{
  "norm": "rmsnorm",
  "bias": "qkv",
  "extras": ["capped logits"],
  "init_std_qkv": 0.0271,
  "init_std_down": 0.00251,
  "beta2": 0.99,
  "lr_head": 0.00456,
  "warmup_steps": 501,
  "decay_fraction": 0.893,
  "final_lr_fraction": 0.1,
  "batch_tokens": 32768,
  "steps": 8796,
  "dataset": "wikipedia_en"
}
MLP neurons of a small language model. Each row is named by its layer, matrix (gate and up: input weights; down: output weights) and neuron, and shows model dimensions 144-239. Each number is 500 + 25 x the weight over its row's rms, rounded and kept within 0 to 999. Numbers have three digits each. A neuron's up and down rows have the sign that makes its largest values positive.
After each neuron's rows, "fires in" lists the words (lower case) most often at its 100 highest values on Wikipedia text that the model never trained on.

L6.gate38:452486498528552515470501543501529503529446514505464521495475487491503496504489471498527498536515522526454446520501525466476484474509493484524456486509491524540485520529523492485498532450494508470508500485491558522503475518424463494524511487501528502526484492510489475490507501471506517472
L6.up38:520501474458507497496499493503513488581509515483484496475517473488488513502478511539537522522528524510491496490461548451512484457511507528515514492494492507513431584520519520510489499494539447514501461548486478519480506537485478520510540552503549541510464495507468462500519465463508507511
L6.down38:515490530510461488498510462491488497511503515482509476489515518480490485528524523519549522505454499521530494452503534462528485518477494550484534454516521487485485493499518495509474527525509493502482495535466491510498482516516510490510503526464546501496516499466468475533464454486495492480
fires in: "is", "area", "it", "was", "of", "million"

L10.gate696:497504483485535510461523529553507546516461472503528540475498506504549511475511487498516492453558508517479503498485501462448513475511497476526487534470493519502524478501554482505515494495549497480510518496498490485505514470495474481567510485534479466466474468510557424500495496509499522515
L10.up696:508496460468467515472516526487466520496484488527487568513522529464539495485502495507504522444531490481538502480522522466456493482506500490491524519523463571527518494484509465512501528512504501529495524480521507482457514458519505500498522470495463487498480527500511470488496476501463511478
L10.down696:502562497500471521516537496488471517505503504517529530512485508492544518544499506537516465495493476489466542517468509513457468520484507494545466535505492500517479507465537490559505411542522479510550519506514490477485504460505480514528514481538511465514486483499501500522511440502449501497
fires in: "s"

L10.gate134:500534532504484551492479525523494493480468487511523525535527507456439473479521493488494518496529557482495495518524517511512557494509485502441479482493518512536502532501467515475523490525493458522535493460489481488535484487464464498519534494492470513506500508561522469486499530525505494511
L10.up134:540533530518477520470483486532520487513517492503491506511550531476492496493473541481465540496564523466492505498532510515504550447473460496474495489454543493517490532485510549495516471532476506507528491497440458508515499471492517510477534511507524548502470541512506498537534495499547513485
L10.down134:506539497512486484469491433486517460520508502539477516475519510487534498518478498507465527512495499477481536525515496492466499480477501543525497494507525467459488490505511523535503485494473519464472494498449527500499537490498500536489484514477509544515508480479508496484490474550545465489
fires in: "of", "following", "after", "throughout", "upon"

L3.gate149:470510515475491512509466492505529494458534502491523431515484530487517461476491538515463464483455478492523514479515532468485489523524471491484492491487431495491533499459555495495440520528466465488504513489503511495516489551531441517485481499504509490526512481520543461526471508518512491503
L3.up149:509528497452465523524464507509510488463528485507488485493528524494528453481525553498458496476501475510522516512525503512518504519462494502495508489492451489515539533469537509513463498492428464524507512493481471507516454551522472533493508454516514517521527477526506521517494529545521549496
L3.down149:493517533442507485525445476520503474453510522520514506536479488514517474482521506491460495513483509469516510524472449487512487486492459491465512480496492453511522515465527478488503507565494482477520510478457517549469516513506522543461458503457494493551513498524500464507506523505496514508
fires in: "also", "later", "further"

L8.gate160:501436506468564536455492505501544527479486467501518492498493486504469508508479523514545497437500446526525493529467496520507498472534466480521447526506481534503467492514512511461458506496490528512461480503490491506546468502489456471484520479514468509515473520513503529504526490471498525484
L8.up160:493513490483524502501465516514463493500524523542464456524472516511444447472470521481521556520539499506536524493497453489530507455490518484452505535501519522504467494508492477478493483470525514491467490479528478522510500493493501529538473489479514480527498481500505494498459523530509463491
L8.down160:537500535506534510470461514534484498469536525466505480473481502462516474533456524493532527518492489488508526485491463524525488465452482523496466485462496436514504548499511460454472478531540494507482503568509489519458541554491473512508481480476494488514509530521493498502510487523510502470
fires in: "of", "to", "1970s"

L11.gate870:538486492480476509489475468503511530554501497476455490504489511459490509482491504569506485507517537548466492503480530490516483500519492512537460482541479481473495523540459475475494469507485509521521510524498532491534474510494510522521528494513505481556475493506468508471505508483502439503
L11.up870:520481513475483492470492547512510541500515513512528491469431462490496494539512527551511502490434504508537548498453494501475457557458457469478491504528503563478518488502526455479474502527521550478475460461477500476481492494526516480535525512519499502547505520475470527519528467484539526516
L11.down870:481513457459508522495505579500525543507519456496481506471519504481493457519469495516483484493479526492512467457513464465514480476450515501439477547510488512469497495538513480467468445503515521487484493504503450506480509477564526516495509469546485504536485500483510466478493473516495488469
fires in: "by", "of", "from"

L11.gate492:481518511551516530505515491508471540506484415478526477543501460506471468501552512497504500478479541516531484492497513486517492508496507538503509478482496531512488511519513516485485520472526507493506498502509559478500504490510470480515533523520468507450507489500507507460492567541485500515
L11.up492:452515528530514512497528468531505484499494448512507513525488433470490518525502505462554534521492494473502485487550452479485498504532453496510476515499539452486515514482481542499480477479466513501472445534493485481494497509504473520496532536470534516456469516510537503483509482453481485511
L11.down492:516493525548506512519550491468499513530497483535532455467487448475477484497561495508524521496530490498505535499494501474516506502506506492456487459504498524512489509487453510501537499508480506483479489516483483508537508492490461508522540499476510528438455555510517530475523474486475486467
fires in: "a", "s"

L10.gate53:502529527489482490497500496530505483513499496504540541503455527493486497502512484447497516505495509491508566482521470480509484563521494499499520463545489482459465456489474510450485471520478561550518511475556526525501491494495509545508503477495505538492497483517515501509523512491439537452
L10.up53:491527538483481501479461519575504479499499508485461492460468501479513489539491497488525516530487482515498481480475443495468463509504494486475483509500501466482492528508508449544499485519458513483506495537492497490492531480450506527476533472493484537475489514491486480507484492492483502487
L10.down53:498463482490500498520501475471458538507524500538495500509506496485494510504514496497483531499548546483488481478465525507485478518455452521493491483491485460506493493495501506547503477515530507498520513520482462499467501492467544510513528529411495473479475523477520487548485509497530494512
fires in: "after", "president", "duke", "as", "at"

L3.gate934:511522499494502471486519545487515523472522465556478483489530484489523468522489511506509475506482475492516476477541512508503503472528474492520468530513495489512458449536459554520477512526485464512520470506490494506449514510492481516497530499464513528529468510559534477486486526467467516525
L3.up934:506516493481533520466492533482512517464549485494460527513507516495524471502492478518557490523467488488448524519499529463493473481478499480501528504486471463523473484477461494478514480527493458463471522478537487512515486502536470488473465509498545485475477467517525511505494540539510490511
L3.down934:531469502500520495468429498511511481495509505534519471517483498500456494470507509488484516521518518469546508520486483517460472475506510475453477502472457486537496482481509464490492522503518501499527521500466512438500469534484534520489509501509516506495459470532510487471523474462466492506
fires in: "him", "later", "himself", "again", "themselves", "itself"

L11.gate226:502507491493500486481545501482501499496490437491530503532505498462531488497522526502552489483480538498510494487547491499504495515515428511510500504514506533460533490543434492510450483486522457472470441529512515477481487507513527496529517508518522485538503489526478483470444506503491536452
L11.up226:483489538524549474491510508480498518502552510492491508473496537488501516515488492527494490469521504512543480490516546500484524515486530494498515490466505537474482491497501502521468496496511486502487544485534465475478540497495483486468513512459501508522526519520491498511482450473492460483
L11.down226:520518495496479484491518470499573466477493524471485494473562533468492481538472485524492485497479531504524525493468505502538518484467470448495465516510480539508486507529461455496489495520513531527469501510501493481474489473538495479477499469495489455558472495520518477455505507471513527505
fires in: "from", "by", "emeljanov"

L3.gate491:520507479534479541486510487479530483495496541461506558525479490455506484493493432515521515503483460533505490467495496496480454526516513526519453460482521494528506549505527497481513500456550484479503488472484503494487513512517499495540495532551502522460524498498498495460496480548472477473
L3.up491:448500477478476508493504522453506480497440494510508461444475495527485506470526534529496528487513492477525506493479491524503508509515515526505508512519491467499522477538509486472464506495499556504513495504511497509520518503481478529483541460490463534446521488492512515506483501479476515479
L3.down491:523535539535499538506511470544505473483499522510499487433473529488481497501455527520519503499503526516446489520498502454460467517534487466528500480530438512504493517493470502498492484470513529504542459505485493501459513489489469499518473505555481507514469467507511492510470490463469546512
fires in: "s"

L11.gate515:477503549504488517501521510468506502522487472509536513531492483469504475519553496502482513495467510476510509515497539454505498490582510511458483491495532487531553523497470513549498500478471500470526462456497492441505485471502475504494538511484452477488496491488474499501504500509518475459
L11.up515:495498506476516492528516520517551500509527437496494495517501461470507479474522491464503519528495491489516535513457500492483502474529459485461504443493478506522510488516519482556516505516504498489478478545508493523513515494507547464489460542514537506533509483481471497481448509485541518474
L11.down515:496476513488505455509495515497448495506506508503510530505477518531474514513501503482436540493496491524492559515509538449502504502454506511480482456512511420517525507485498441521587443500504523509502526514454517510519493467525492474521494535475507482501513489527485536504519509481514500493
fires in: "by", "of", "in", "only", "as"

L11.gate701:491510524497544512517509488483564500547471469499504497522494532496456531522536498471530492509504510509495488518506498450519511486547481524524484516504475489516511523492519527529517533523499498461481477478539573505531518512525497523512437469513518489533504474482530511473462496491528481473
L11.up701:491501536491499490505522481497441422479497505486483492545488529495544460516488473531497507518502509511478493453510489530539425518484469488468542514516503505518465483483495482492478495483471488466503483505491525463511533479462514502465515447513478527528483540504479478508495535508459543513
L11.down701:473459486476471479563491495467462467505467524501482514548496513499462497503522520490518493527495513513478517458528475465489484470473507497485534487499463532496452527432492506539482504473522484525467463465507536535503491526484478489520538489500467547470506487473446494513470504515505486495
fires in: "it", "this", "metal", "metacritic"

L18.gate593:499498507420527539538470523542487549468538508457527523518510530459503518535497504547539484494496477496500500495532503519513525488488500491460515515467508471481492504512514489534504482516474479480535492519509497496501532513438463517494485442490482465517495535497507521470500508481484521501
L18.up593:521585525479461533504491451520493518483507486497540516515501507490493494492514506510510533527541514477460521537516468563489516451465493539495492510489515480473525468493475514508530462472490491519454461452526534517510502499496506520483527492498480539515472511504497496501485499513506459537
L18.down593:532450515514489501499508504509483514478509546482500513425555519509503504498437507575490483500545469524455543485509496476516504509513451474501499504478544541503505523447530469517492406487537512522469515501458493513493496518484484484499491542451459491469467487519476523525485490519511527476
fires in: "at", "of", "to", "upon", "per", "after"

L9.gate909:481494544524488458520503491468517572485497463506537466519470508448472522459518525518525511484474522466518479512505517516536540487503463508488531514472531511517514516513466489496532500494479496487491482511480503473524469444496483501552468557569519526488475500520500536477506472489485563510
L9.up909:481510535538536502491493475536468534543446494471463484509515515530528484489517517512499527495509555478523476524522505538510504492508502468466488455476514428493506496503433496486511514523503518498530524590483489478434504510503520523497491530520480515515497501498512465482484520454492542497
L9.down909:513522525512566497507498501482496502521518462489483494503479497503521495493525497502494530483479525512487499499460509481516547502501495459485460536493515505493500516496465475525508483553512508517501486505446471519508501475544467505500528559450469517494495501518487460466515494541493494513
fires in: "a"

L6.gate46:461531487488528519504501534505516490516457431507534552538489473539477499531481471574521497521504494501523522505522565489492486485519444463488508481519522510487501464504510548517524488481541522501541511480530475486480447507503515496484469475511528518516495517477494485519470519485487526476
L6.up46:469521527476512521518492536517477544521539503509500533510526510473536498534533519514457502470528516504496509501488487463487496510468519494492512481483508511477499563493552491543481506489490520468529505507474512493466496483551475509511534485492511508504485497468467495521462495497520524462
L6.down46:528517533483493504496488527496487475465506552539519484491465485496521495472485511518468465487520476486531490472536508491500475501504537472521488511518502527501486514534489517525458498435489463506502522511493497514512533470523509545516506470505481483440536495498471476541537470476495547506
fires in: "more", "s", "most", "her", "las"

L8.gate192:509480511484507526526491506552504491518508529515512535516479515474502501499442516508544520516551512496502487508524539532498452496518512526492523494514523524592542484465464476475510504456523487502500554512520497505516489500444451490463457503520499469505476488452505487502490487483440511473
L8.up192:536527517495507521460509523529511457486525485534484486513498499479521480491477492512528542495540493513463510495544527501523481486490527466455520486528513528522522530510466497494473469468504505479502525533554486524479508470517484526520502507497504496508463524472499511463507491455538516486
L8.down192:557500487501515514488529486532516470503517532511505507436495457467505503504492479488495497512516491520486528448535499499478512489534486532491503477505521524536496524558481495503495437477537487504505463523533527500562506529490513511490498511467491494515482504505475500463482491529517498489
fires in: "after", "of", "in", "for", "during", "before"

L8.gate339:459481516472517516495508484513544488518479480495486488547493488524495423513492470490506480465489500524506512521479521501538548503536526482550454490479497523477496506507498483494485493499499456510479484497484507511485495519525494523525450505498532505550489508531520506527508502455537526499
L8.up339:523504473538477492499519535504496514502501549529532484484482498508548475474521477536505472524477508461487460501518496496528489528492526465519499502531503459451482487523516472492508468515556507483567500462496524517519501516528518502500497492518512524472552436524517519453508544505524498518
L8.down339:455506534477499567505522492489489548529486505545496505495476482543490500476528497513535519535474481541495512483477520473487499446456488548505465486500490451511471462464474500541483543487468504492493535514465503496496489541499502507488524501506527512509497531504558499512485513487470494496
fires in: "also", "instead", "subsequently", "later"

L8.gate592:537476509526505547505528492512550516524537471508496549517505538494525495521455479526476502522457522491473533556522459498497518516482476492480494548497520478475494505486536484490514480469514498485507496500490539490494500499512492470515536447479517534480470466526499498511498519500478533475
L8.up592:502484485535495548497485498509492528525506512508536507498499515529526503502499458504468543526482509493471456529498541498502521469528472496498520515481524463456502493524476519496523487535467523522502439487501510516526493470517475465517482507520520535512499526509504514470513495464461520544
L8.down592:537504525508492503537489480526477526503467553538458485527511484489499481557514490535489482480546496554505548514508502459505537521507498527481501504488549470550501505533462555518479442536516495495514542514519541496512478503487518462532524587506514519470549499543489477510516521501488446476
fires in: "of", "during", "following", "upon"

L8.gate149:478479491498509460500491501506511475530490464524514486496518518507447502521506491481493492487539490494531467540521450471505495489522506559469467530451466459528513521501500520476516500509487493490485508513469557455495465479457496499536499485505510476545502501495493538469526527478503487521
L8.up149:494494508507491468530523479515461514487513508492517542484523477534502487521507543486491472531533500563482502517489517520503520570515516517485538505483532495528492523502505491468509503503469479508479502475477513500519456429495504471493479507486540504489507479534472493513521516486474510450
L8.down149:471483514492519475525513479491504484484530511470468525470511501527520515492483502506479478505471460465535479501538474507489478543512524476472517498510509511478509486509507507478497481544450495517508470513461513524459495463470492501498501484514521523530483522513517528479501439470514515515
fires in: "with", "from", "made", "causing", "following", "crosspool"

L6.gate139:504493496493537499492507487501494510530446486538462470485526509509573443491480456530492532499530467498492563468513515496489483469532514467553493461488492523444520517487488522507455476504513471469509512471496496482545478512502497515555495500485485490490496487537501503460508523484513518536
L6.up139:513496499481508499504482545533510478462491516477527482481406516495496472515466487532518526519503498487508496477519470449520473499440464488477495498533477491500481468497486492493552506516465489523508502480528475553444485501559472517513476555491505529483517518494504504560514512568480519513
L6.down139:500508530486501516516447489486520492507541513479481511559518515467487502494483489497488501465487505507556488526458473498504468467492487458460534549528510477510504545462535520562501527506515486528538451533482503507490543511488519528492510471484504495492525488478526476493480515534515481512
fires in: "also", "later", "again", "both"

L3.gate54:493521517482467519502459544480442484509494492492502520510499523467501488491556505473539527456512508527515488556532509509522507526518477516484445482494506453494522492533457527441513477473492512504504490492516494491492498490506492518520533488504537501501510520488480546506484556480502532523
L3.up54:493495519473497492520494514497472509566516454496495518498505498436510531521539547481512513482505525532489495541501500494505497539487475548489447481497519455526503542509465523486488470491504478477474509527491444519513495499536498470501548506482545508467521484465487517534512518477541517508
L3.down54:535458514519524487508513495498578476541496505521527483477503505496518516482489509518542522556465533501518508452498500486520473499480470537514509509463514493519477525481514483507506456523478470458469516515480477490517489548528493524485499487499510514515530495522513495516509478498501500485
fires in: "km", "within", "ft", "m", "about"

L9.gate536:489525517520510491510486512511459478501510484506521467509503510468519512491486463491507504478495530493504492479504487517537483498471518525475496517543525458519522523511494520452484517511472528493480504527490474523512493498466499493495524495486479472517470507513496455502479499468541534471
L9.up536:487499517509558510506481509488476529508432536491490487515501518502497521499536482496481493540466504483515463507566549508508497498486525523526454524493522486504479492531496458480530513473519469545492527511517516488475524478498531499485470476474460546517530516469508535506488547511522474445
L9.down536:487492507556520496461471459488475514496536492505481451473473496544575469495536464512497506478511516518525497467472521493520562477520506500501507527499490484489479472533460510501502538511456513502467491478501522513481523476457512506459502508483534542483462542486488519530498520488527503473
fires in: "in", "on", "at"

L8.gate538:462530532511546546499476466497524487526505476483495501576497523494481506530502503500478516481476531576530480509524486472507518481499536526522483522488513502499491551502501516510505491505556472473512500467520526480501514510471488529564500491520511473503465499504534504515466530503486477438
L8.up538:500503524517489472503495496454527502539489503460514506535499495438468533515508510446524523458482470511509453472484509516488476496478493455520507524552517515494516520480475514523497486475478555533482535499489489504553528440486517503499508479508486510491459527513527512474556523506465494501
L8.down538:538476516502523473492497504547464533506474478500529484465512494491483520518530504441496459506519485543486520475519508476506482469514467499479499558493497502481478532499491507512538494508499488514497512473490458497506470466496500473511480523478494497486525533474553515488525512521486478510
fires in: "a", "born"

L18.gate196:488501454487500467509501511505532480483449491539500479542489467507503511487522504533507501496492485522492450490521551520545504508521462477531506512510529458431430541513515545465494515473518514516517526511497543513515510457461479488504491543469509514532498521482491509537469493504515504486
L18.up196:523500518489524496495506490497530505536492449499519480452503481484468528531528465472511509501498514466478478536527507521528493474487477500530487510490493497481507492480496538503565479521505449530445479472504526520484540483493532499496492484507516485509447489461500523479540494528506487519
L18.down196:417466483504468526481489508527514504521490517519518498515510467522511488477470502475486488492503462501504520479487475467497466471491512509523490497509512510473505490509493499518464464480461491503502457541476523461494495497488531538491527505510537511474507503501513461525447489485486469500
fires in: "of", "in", "she", "he", "it"

L4.gate745:480513523505499479498462498483505505498493473506546477543537496545461489495500514554477506497522462461456481518497476467522500489463491528512549496513515487501553494503501488537539482536538492452451489500511479517487462504507515533487492517488493490509493469498528506480484488561493490510
L4.up745:516550517494498509516494493486530490487519480491523535529526481513494479460447474576467499535510469535481525508543526432495490477462511515523494481511479480514524463495462437580512478494530498525480479517488485537516500521466548507472484473491503475523463501491548527491504502532493479495
L4.down745:538496491496488480497473492480510475522498520503527495492477490506454512525516469486506517513517472504482515513497463520503502484477480536493511498514484500538499471500501491522514479465519492500476489520469504441495530488497520519511504471521498548545487486494540531526466518525473475484
fires in: "known", "such", "there", "these", "follows", "shown"

L9.gate855:514485493512493512471507519489510496458455474529513514493483501447497486518505478500523526469536483528520515475508486485474442477483489488481490470492524493463510462492483500502471496531484522477564467537533508500513521484468493475536517493532512454506477502514527513467511533524535484505
L9.up855:520506507547506517434490486529497516492471483502491516496569569488505515462509505495479492511554474521524505503513466520508493476476516514490496488464466538531483526475496472501534485486499465516539500509468519515487472520507494467508526469525461515486520494501496463494515486499488518503
L9.down855:532498492463490541473492487483492502494493482516512479488540476478493529467481502538510506474483494492475499448554462508510511444456525473494522466532521528537504524521527548507495451497517501530485488467514526469516528511537483516524482493513483468546469481547518529501528517517515521506
fires in: "to", "by", "in", "with", "of"

L11.gate452:509517541519498510492521455483538510510503477479452533500469513482506497504530478463538484499564504506508490485507471478554474507475468472493481469520463476522505481519536512505487539467512498494533522469547553527503554506457534530499506508504469513459496502493515502485490515460445507451
L11.up452:463484520497501518460527460479533503524501489487468499516486542495500497515513476524489499482503557451512461500476543512482477497522442476469516503490531481524428467543512491507500517503455504457496479502504476510503513494470521558485501536513499535517485536475526495502487498459492532499
L11.down452:491511476490471466533519482487506507497526533544513519518546484513516541505483497497490485540467553499503486481460528489456491500504537517506498500514518515477497496464496533530521444503478482490479487530512516511487476502460488526530522531507512504521498519495504476488515468506508496445
fires in: "there", "it"

L6.gate772:500507508499526507455510482497515477495499450533496521520515475454493529512476514486508502477545481491486516510481469475514489514472506444543485549478494503535488561469540499539501518427509520447515499502484502516525525501516487540465470483448470458528476490514527469475514472500539486466
L6.up772:469451488519486480519534507481559501487514500476511503528496497464433501527485535489491489515532533540490523480434541472513503497523481515514499521475525459545486529489455488482475508512506476517499485490501467503515521548483485498520464542531498510493470520441492499527516508497486543498
L6.down772:476492474497560524492473483512462500497551549514468503462496497461537506542505487521489475521457472485529520488536496509500483507537482463476525545481548491545430476482474487455496518474514473525465505459512500509497509525457535494515494483481517442489530482484502502517504497453469489516
fires in: "there", "such", "these"

L18.gate273:525513469458548494519514513566492456515474504474481517520538468446501519528488513487508483512532528541476497487519474473505508487502493512492535498462513500541496512497481496492524498498496519489562468497500574492458495500506481517493501456511524484503498515525489504519491477523505495448
L18.up273:504525511519525488479476518515524507497490477518516525484485529477485497475491501527528532523495471559496535537506537491518547520502523505533468471538508476518470535470514506469503486468463476511492518528502475524525499488540537524487516481525479483514494490495482556449508476527405446481
L18.down273:503491503524473479523537528501514443486493553482543489514519528488488514520505523500507472486500465501509537521538495477478459497462520502539547527484489491513509503491496489480492446466450521495538487497489543469528479474505521536499440482477499470471509505499492494475529499491443481470
fires in: "in", "to", "between", "from", "by", "of"

L6.gate725:489501488523552497483523480473484464462511498481508522485513503554512523475484474496492501475530503532510492497506478511453492500508494497510456528503454504509513521492486454494488483528534495500464478517508514496492530493490494495516535485530521503502514465537497512530503547466448484492
L6.up725:498470477497521521502529454500513521555465459509481516507515500493495510485465494490524544506495533510493487493523507478498504442502455469507446524501564497470464484491469510521503407472522493516463460500484476485496451497518500525498484523501553501492507550540493475458514506476469500474
L6.down725:516521475472495520498494484518503484529523475507490496518506506451485527546464481499509487498504513509488478523468517519517459498487548509515489503487498492436483501536491504511505524506531557479491523468504514522487538545493524504525461477510530525516472480495533481498465510520534498463
fires in: "of", "gregor"

L8.gate396:526525519488507493488488523510485504474506457497513487579503544472463480520558510481526498482501523520524510503531495518551525507498498509516472487519518490529546479499476500520541520480513507517534495519532493489515440489475510488495501524493499508524499471511498516509421493504466506490
L8.up396:497479485491521529476506491475485461517474502490516518484478519517445517488530537500555523528542479555489514533519541495508511463476539504515506502504494506506535470497514532498522495490538535488505505489512467466470517494496549475492494467519515483499484486499502492534490496507494472502
L8.down396:529482526533507476566544498522446443515468502483499485504497514482464490514516486469489535501542527531505486497554489508545504498509514526512500456471544486517532484530517584538529457480515479520506487549455470545483497463500523497487488499522506515475473493521492544519477506543478489508
fires in: "in", "indonesia"

L10.gate77:482511551497490492495494473542495525468509444489542525496465452479547530531494517495504515464534503470488554510510474512455503487525482545502514526488499531500537559490516479534485496533511481493511464483458468505501521481514492487545514499502450506505491508527497504470529495519472503462
L10.up77:491471513480522523501508500466457524520478485500541512514511531522559502510547526496511505485513560506530495468479522462456521562479497453477547506506475495537511434470504530498503502493470484497447540483533526493503481487515436494504492515507498510517499507493467488514450543536461503483
L10.down77:498527505531504504504469486496481495515532503524546505467478471492513518488507521521523483554493524480457518520499479514489506470468522454524514499506475547555498475466488485532488497542509453525505475481527462491505502465543496534521528475555501540496504501524532500494526471516467526489
fires in: "s"

L3.gate421:520505496572506531497521439496541541472465461536477516490532533467497500497487461508492544508479527506505512481523520460508492471510442546514513512489487533510514503494557507491548490514480485460475491449491513468480494506504475475471481502501546549511451501528508510503462482537504499526
L3.up421:533509506484488519489497498491467520485512515449469566501507522523460511504460497459495456550530511474489547524525530482477532471452504514517486535497508456450514484526517479542516494498559481560516496492500537479482517479485531497462521473467505481524496476510505489481502472491508531497
L3.down421:522492505528496540467441521474481519516510504540532481523497504529552525518492470534483529485524478491490502506529522477500479517498454514521489497497536518536534538462546552479479517492515525470511448488492460488541516529533535471515473501494465540490502485475500482504525489511506489527
fires in: "such", "known", "same", "described", "shown"

L8.gate751:467516511522542460498493470518477523516497470485535528517495570556512503564461486463498516460518445509492505503528503487520508519516499497508465527506514538515485523490505515507521505448469481492553510512480504498511453485497511507471501508455521516523488489485526456495485511532452528520
L8.up751:498489460509493513523454523548500503468488521493544541503483502504528474471534493465487505508541511493508488510527489530536527500540501471496480453484500485482506474548478498454504499512515493517510553458523488530463522474515523509509504489538511490466528510512489510503499513516488471527
L8.down751:431496466512497508497483483506501512451499497458485523501502509511501503538486481494517538497486489511548465527542474489498519493487541488524487501519507515500549489465490519499552465448481457507504558461523486499450462526490521481526490506541472518504511477522500534465468517513490486480
fires in: "the", "during", "a", "following", "with"

L18.gate301:501522536482477530498495486491520533504518485487541496513500513481476495512526475510493531498515502496483492516562483492508477499470453506468478489517499489481486460506505491476489516484503506525542461481499508501547454485481472512504499480494507484503496524487514495526514503502475475504
L18.up301:538476473495516515510517584507496506520533494504463506503540543469485505506496502483471502543507516534509520498493510500524502409485497463487486479436497490519501528554524436512473517444510483496556520541485506519531503514513518473509554519485502516482531528520475452490485514437521480508
L18.down301:504499512527476436489554501520468484487533508512513465477514495525547493522500470523509517489511507491493500523501477503488503492469479456501506493507500466544524551505499497489541410478523438482495517479501535524500495500485440487479479503441462485482479521518488504485479488484530501492
fires in: "and", "by", "after", "of", "while"

L10.gate128:523479495469504487470483500512484518450425487519522547501460493479509530475493463509486564514525481517485482488545492502541506502537490457558481472550520486503515539494504503504537502507536521464529504482452501528486495478507494517479522520517480528483489486514506454506482496474524502497
L10.up128:541497500496477486476469462487474488490491495528475505486489525516463537505554502475471539524506494507498460487514504466501487518488482492511521503484481465537540494485542533475525505481513459519514508469510538459484472531440534529491498540493471534475506507502459469501468519519487511463
L10.down128:496514523501502506518452461543468498479543562502502512503453501470484548468511495512460538486547504517479449479515500513568505541464442485517472480483475513503514511510488492498500433491499498518509496515486495510511474497529531517448515496490527543449514537436491530551458461511513502520
fires in: "at", "in", "up"

L3.gate776:472521501490475560526459526489503491511499495511536496503489520479472488523511516458515504514490528533489476510520483484514480473532477484473492490483498494491514498510474493485556460455500528514512518467503496501526462472463481437537522478553506520546512511490461499493500523521544501504
L3.up776:491514511464528520516480488516520456544508469541547496497500505500499483503487527480502541536490502513489494520532524473483472501496504513510475487492500489501506503487497537494518454488500473520488495479495469493519484494531508524497507489511495534498496498474471495501488483546505448501
L3.down776:532551480499522493490449494516517500548452509523505509497484504477526535478464482494471507516474488501492524462543493536489526525480509527496459509515509499506499501511498497504506377503516492506492453496476453503518502513514477543497491499478479544487469460505491522503527484491506453476
fires in: "on", "about", "over", "within"

L8.gate834:478512487510494491495474481508515504463500497503508460530540498508504492506493528503531534517556480471454567513547465500537522505518476495520494489512507501527565538486516505505485521488511492472492505456484486543511478496526477489481524522492492530531531460532490466509532515469496528522
L8.up834:508509467494457495445469521546538506457477503491498513518502513475500469498467479532486533492481481502497482492526504503523482512529509514482461496531502519499491523461497520471517525498468527514506513528489510561517504489526504484472510471534494540477487504476499508477546484445493515501
L8.down834:532471476505551495504499445502456502480473503461555495522494519496511498495540504517499475511550495478533540482541454508480483498525523517489562479509470494536520514488505508497531489531544510496533496497497484458507472521487521524486498514477524469488518477483515509503494544505518519510
fires in: "to", "with", "during", "into", "from"

L9.gate651:517507519482512504490478490516506480498448533522477479505475529480443500488536538464486529495498522491522482516565516524520503519493447478487538449544520519493486503513441515504519510493507488509525490504485517469515501504454463498493519505517480510453502506513475508492468506500491485487
L9.up651:507490528471520499507501453542467511501475493526450477464531511480462502495489541490488495514487534472521488482495485533500521509468505470480515504485570495479501537487465549506506512506496500510494474466459466496487491489480536535487519520490495544526485546542484465493509486486500464544
L9.down651:500468500454540467531517462513500491510515526527496511513519549528479506534459515500466529515510472472457456489494488485509483558453495484466509472504519481473525518490474545464523473512461505477474491525495496484487479471479516507499460505487500525471512536483488456514516481490507463475
fires in: "under", "out", "up", "overwatch"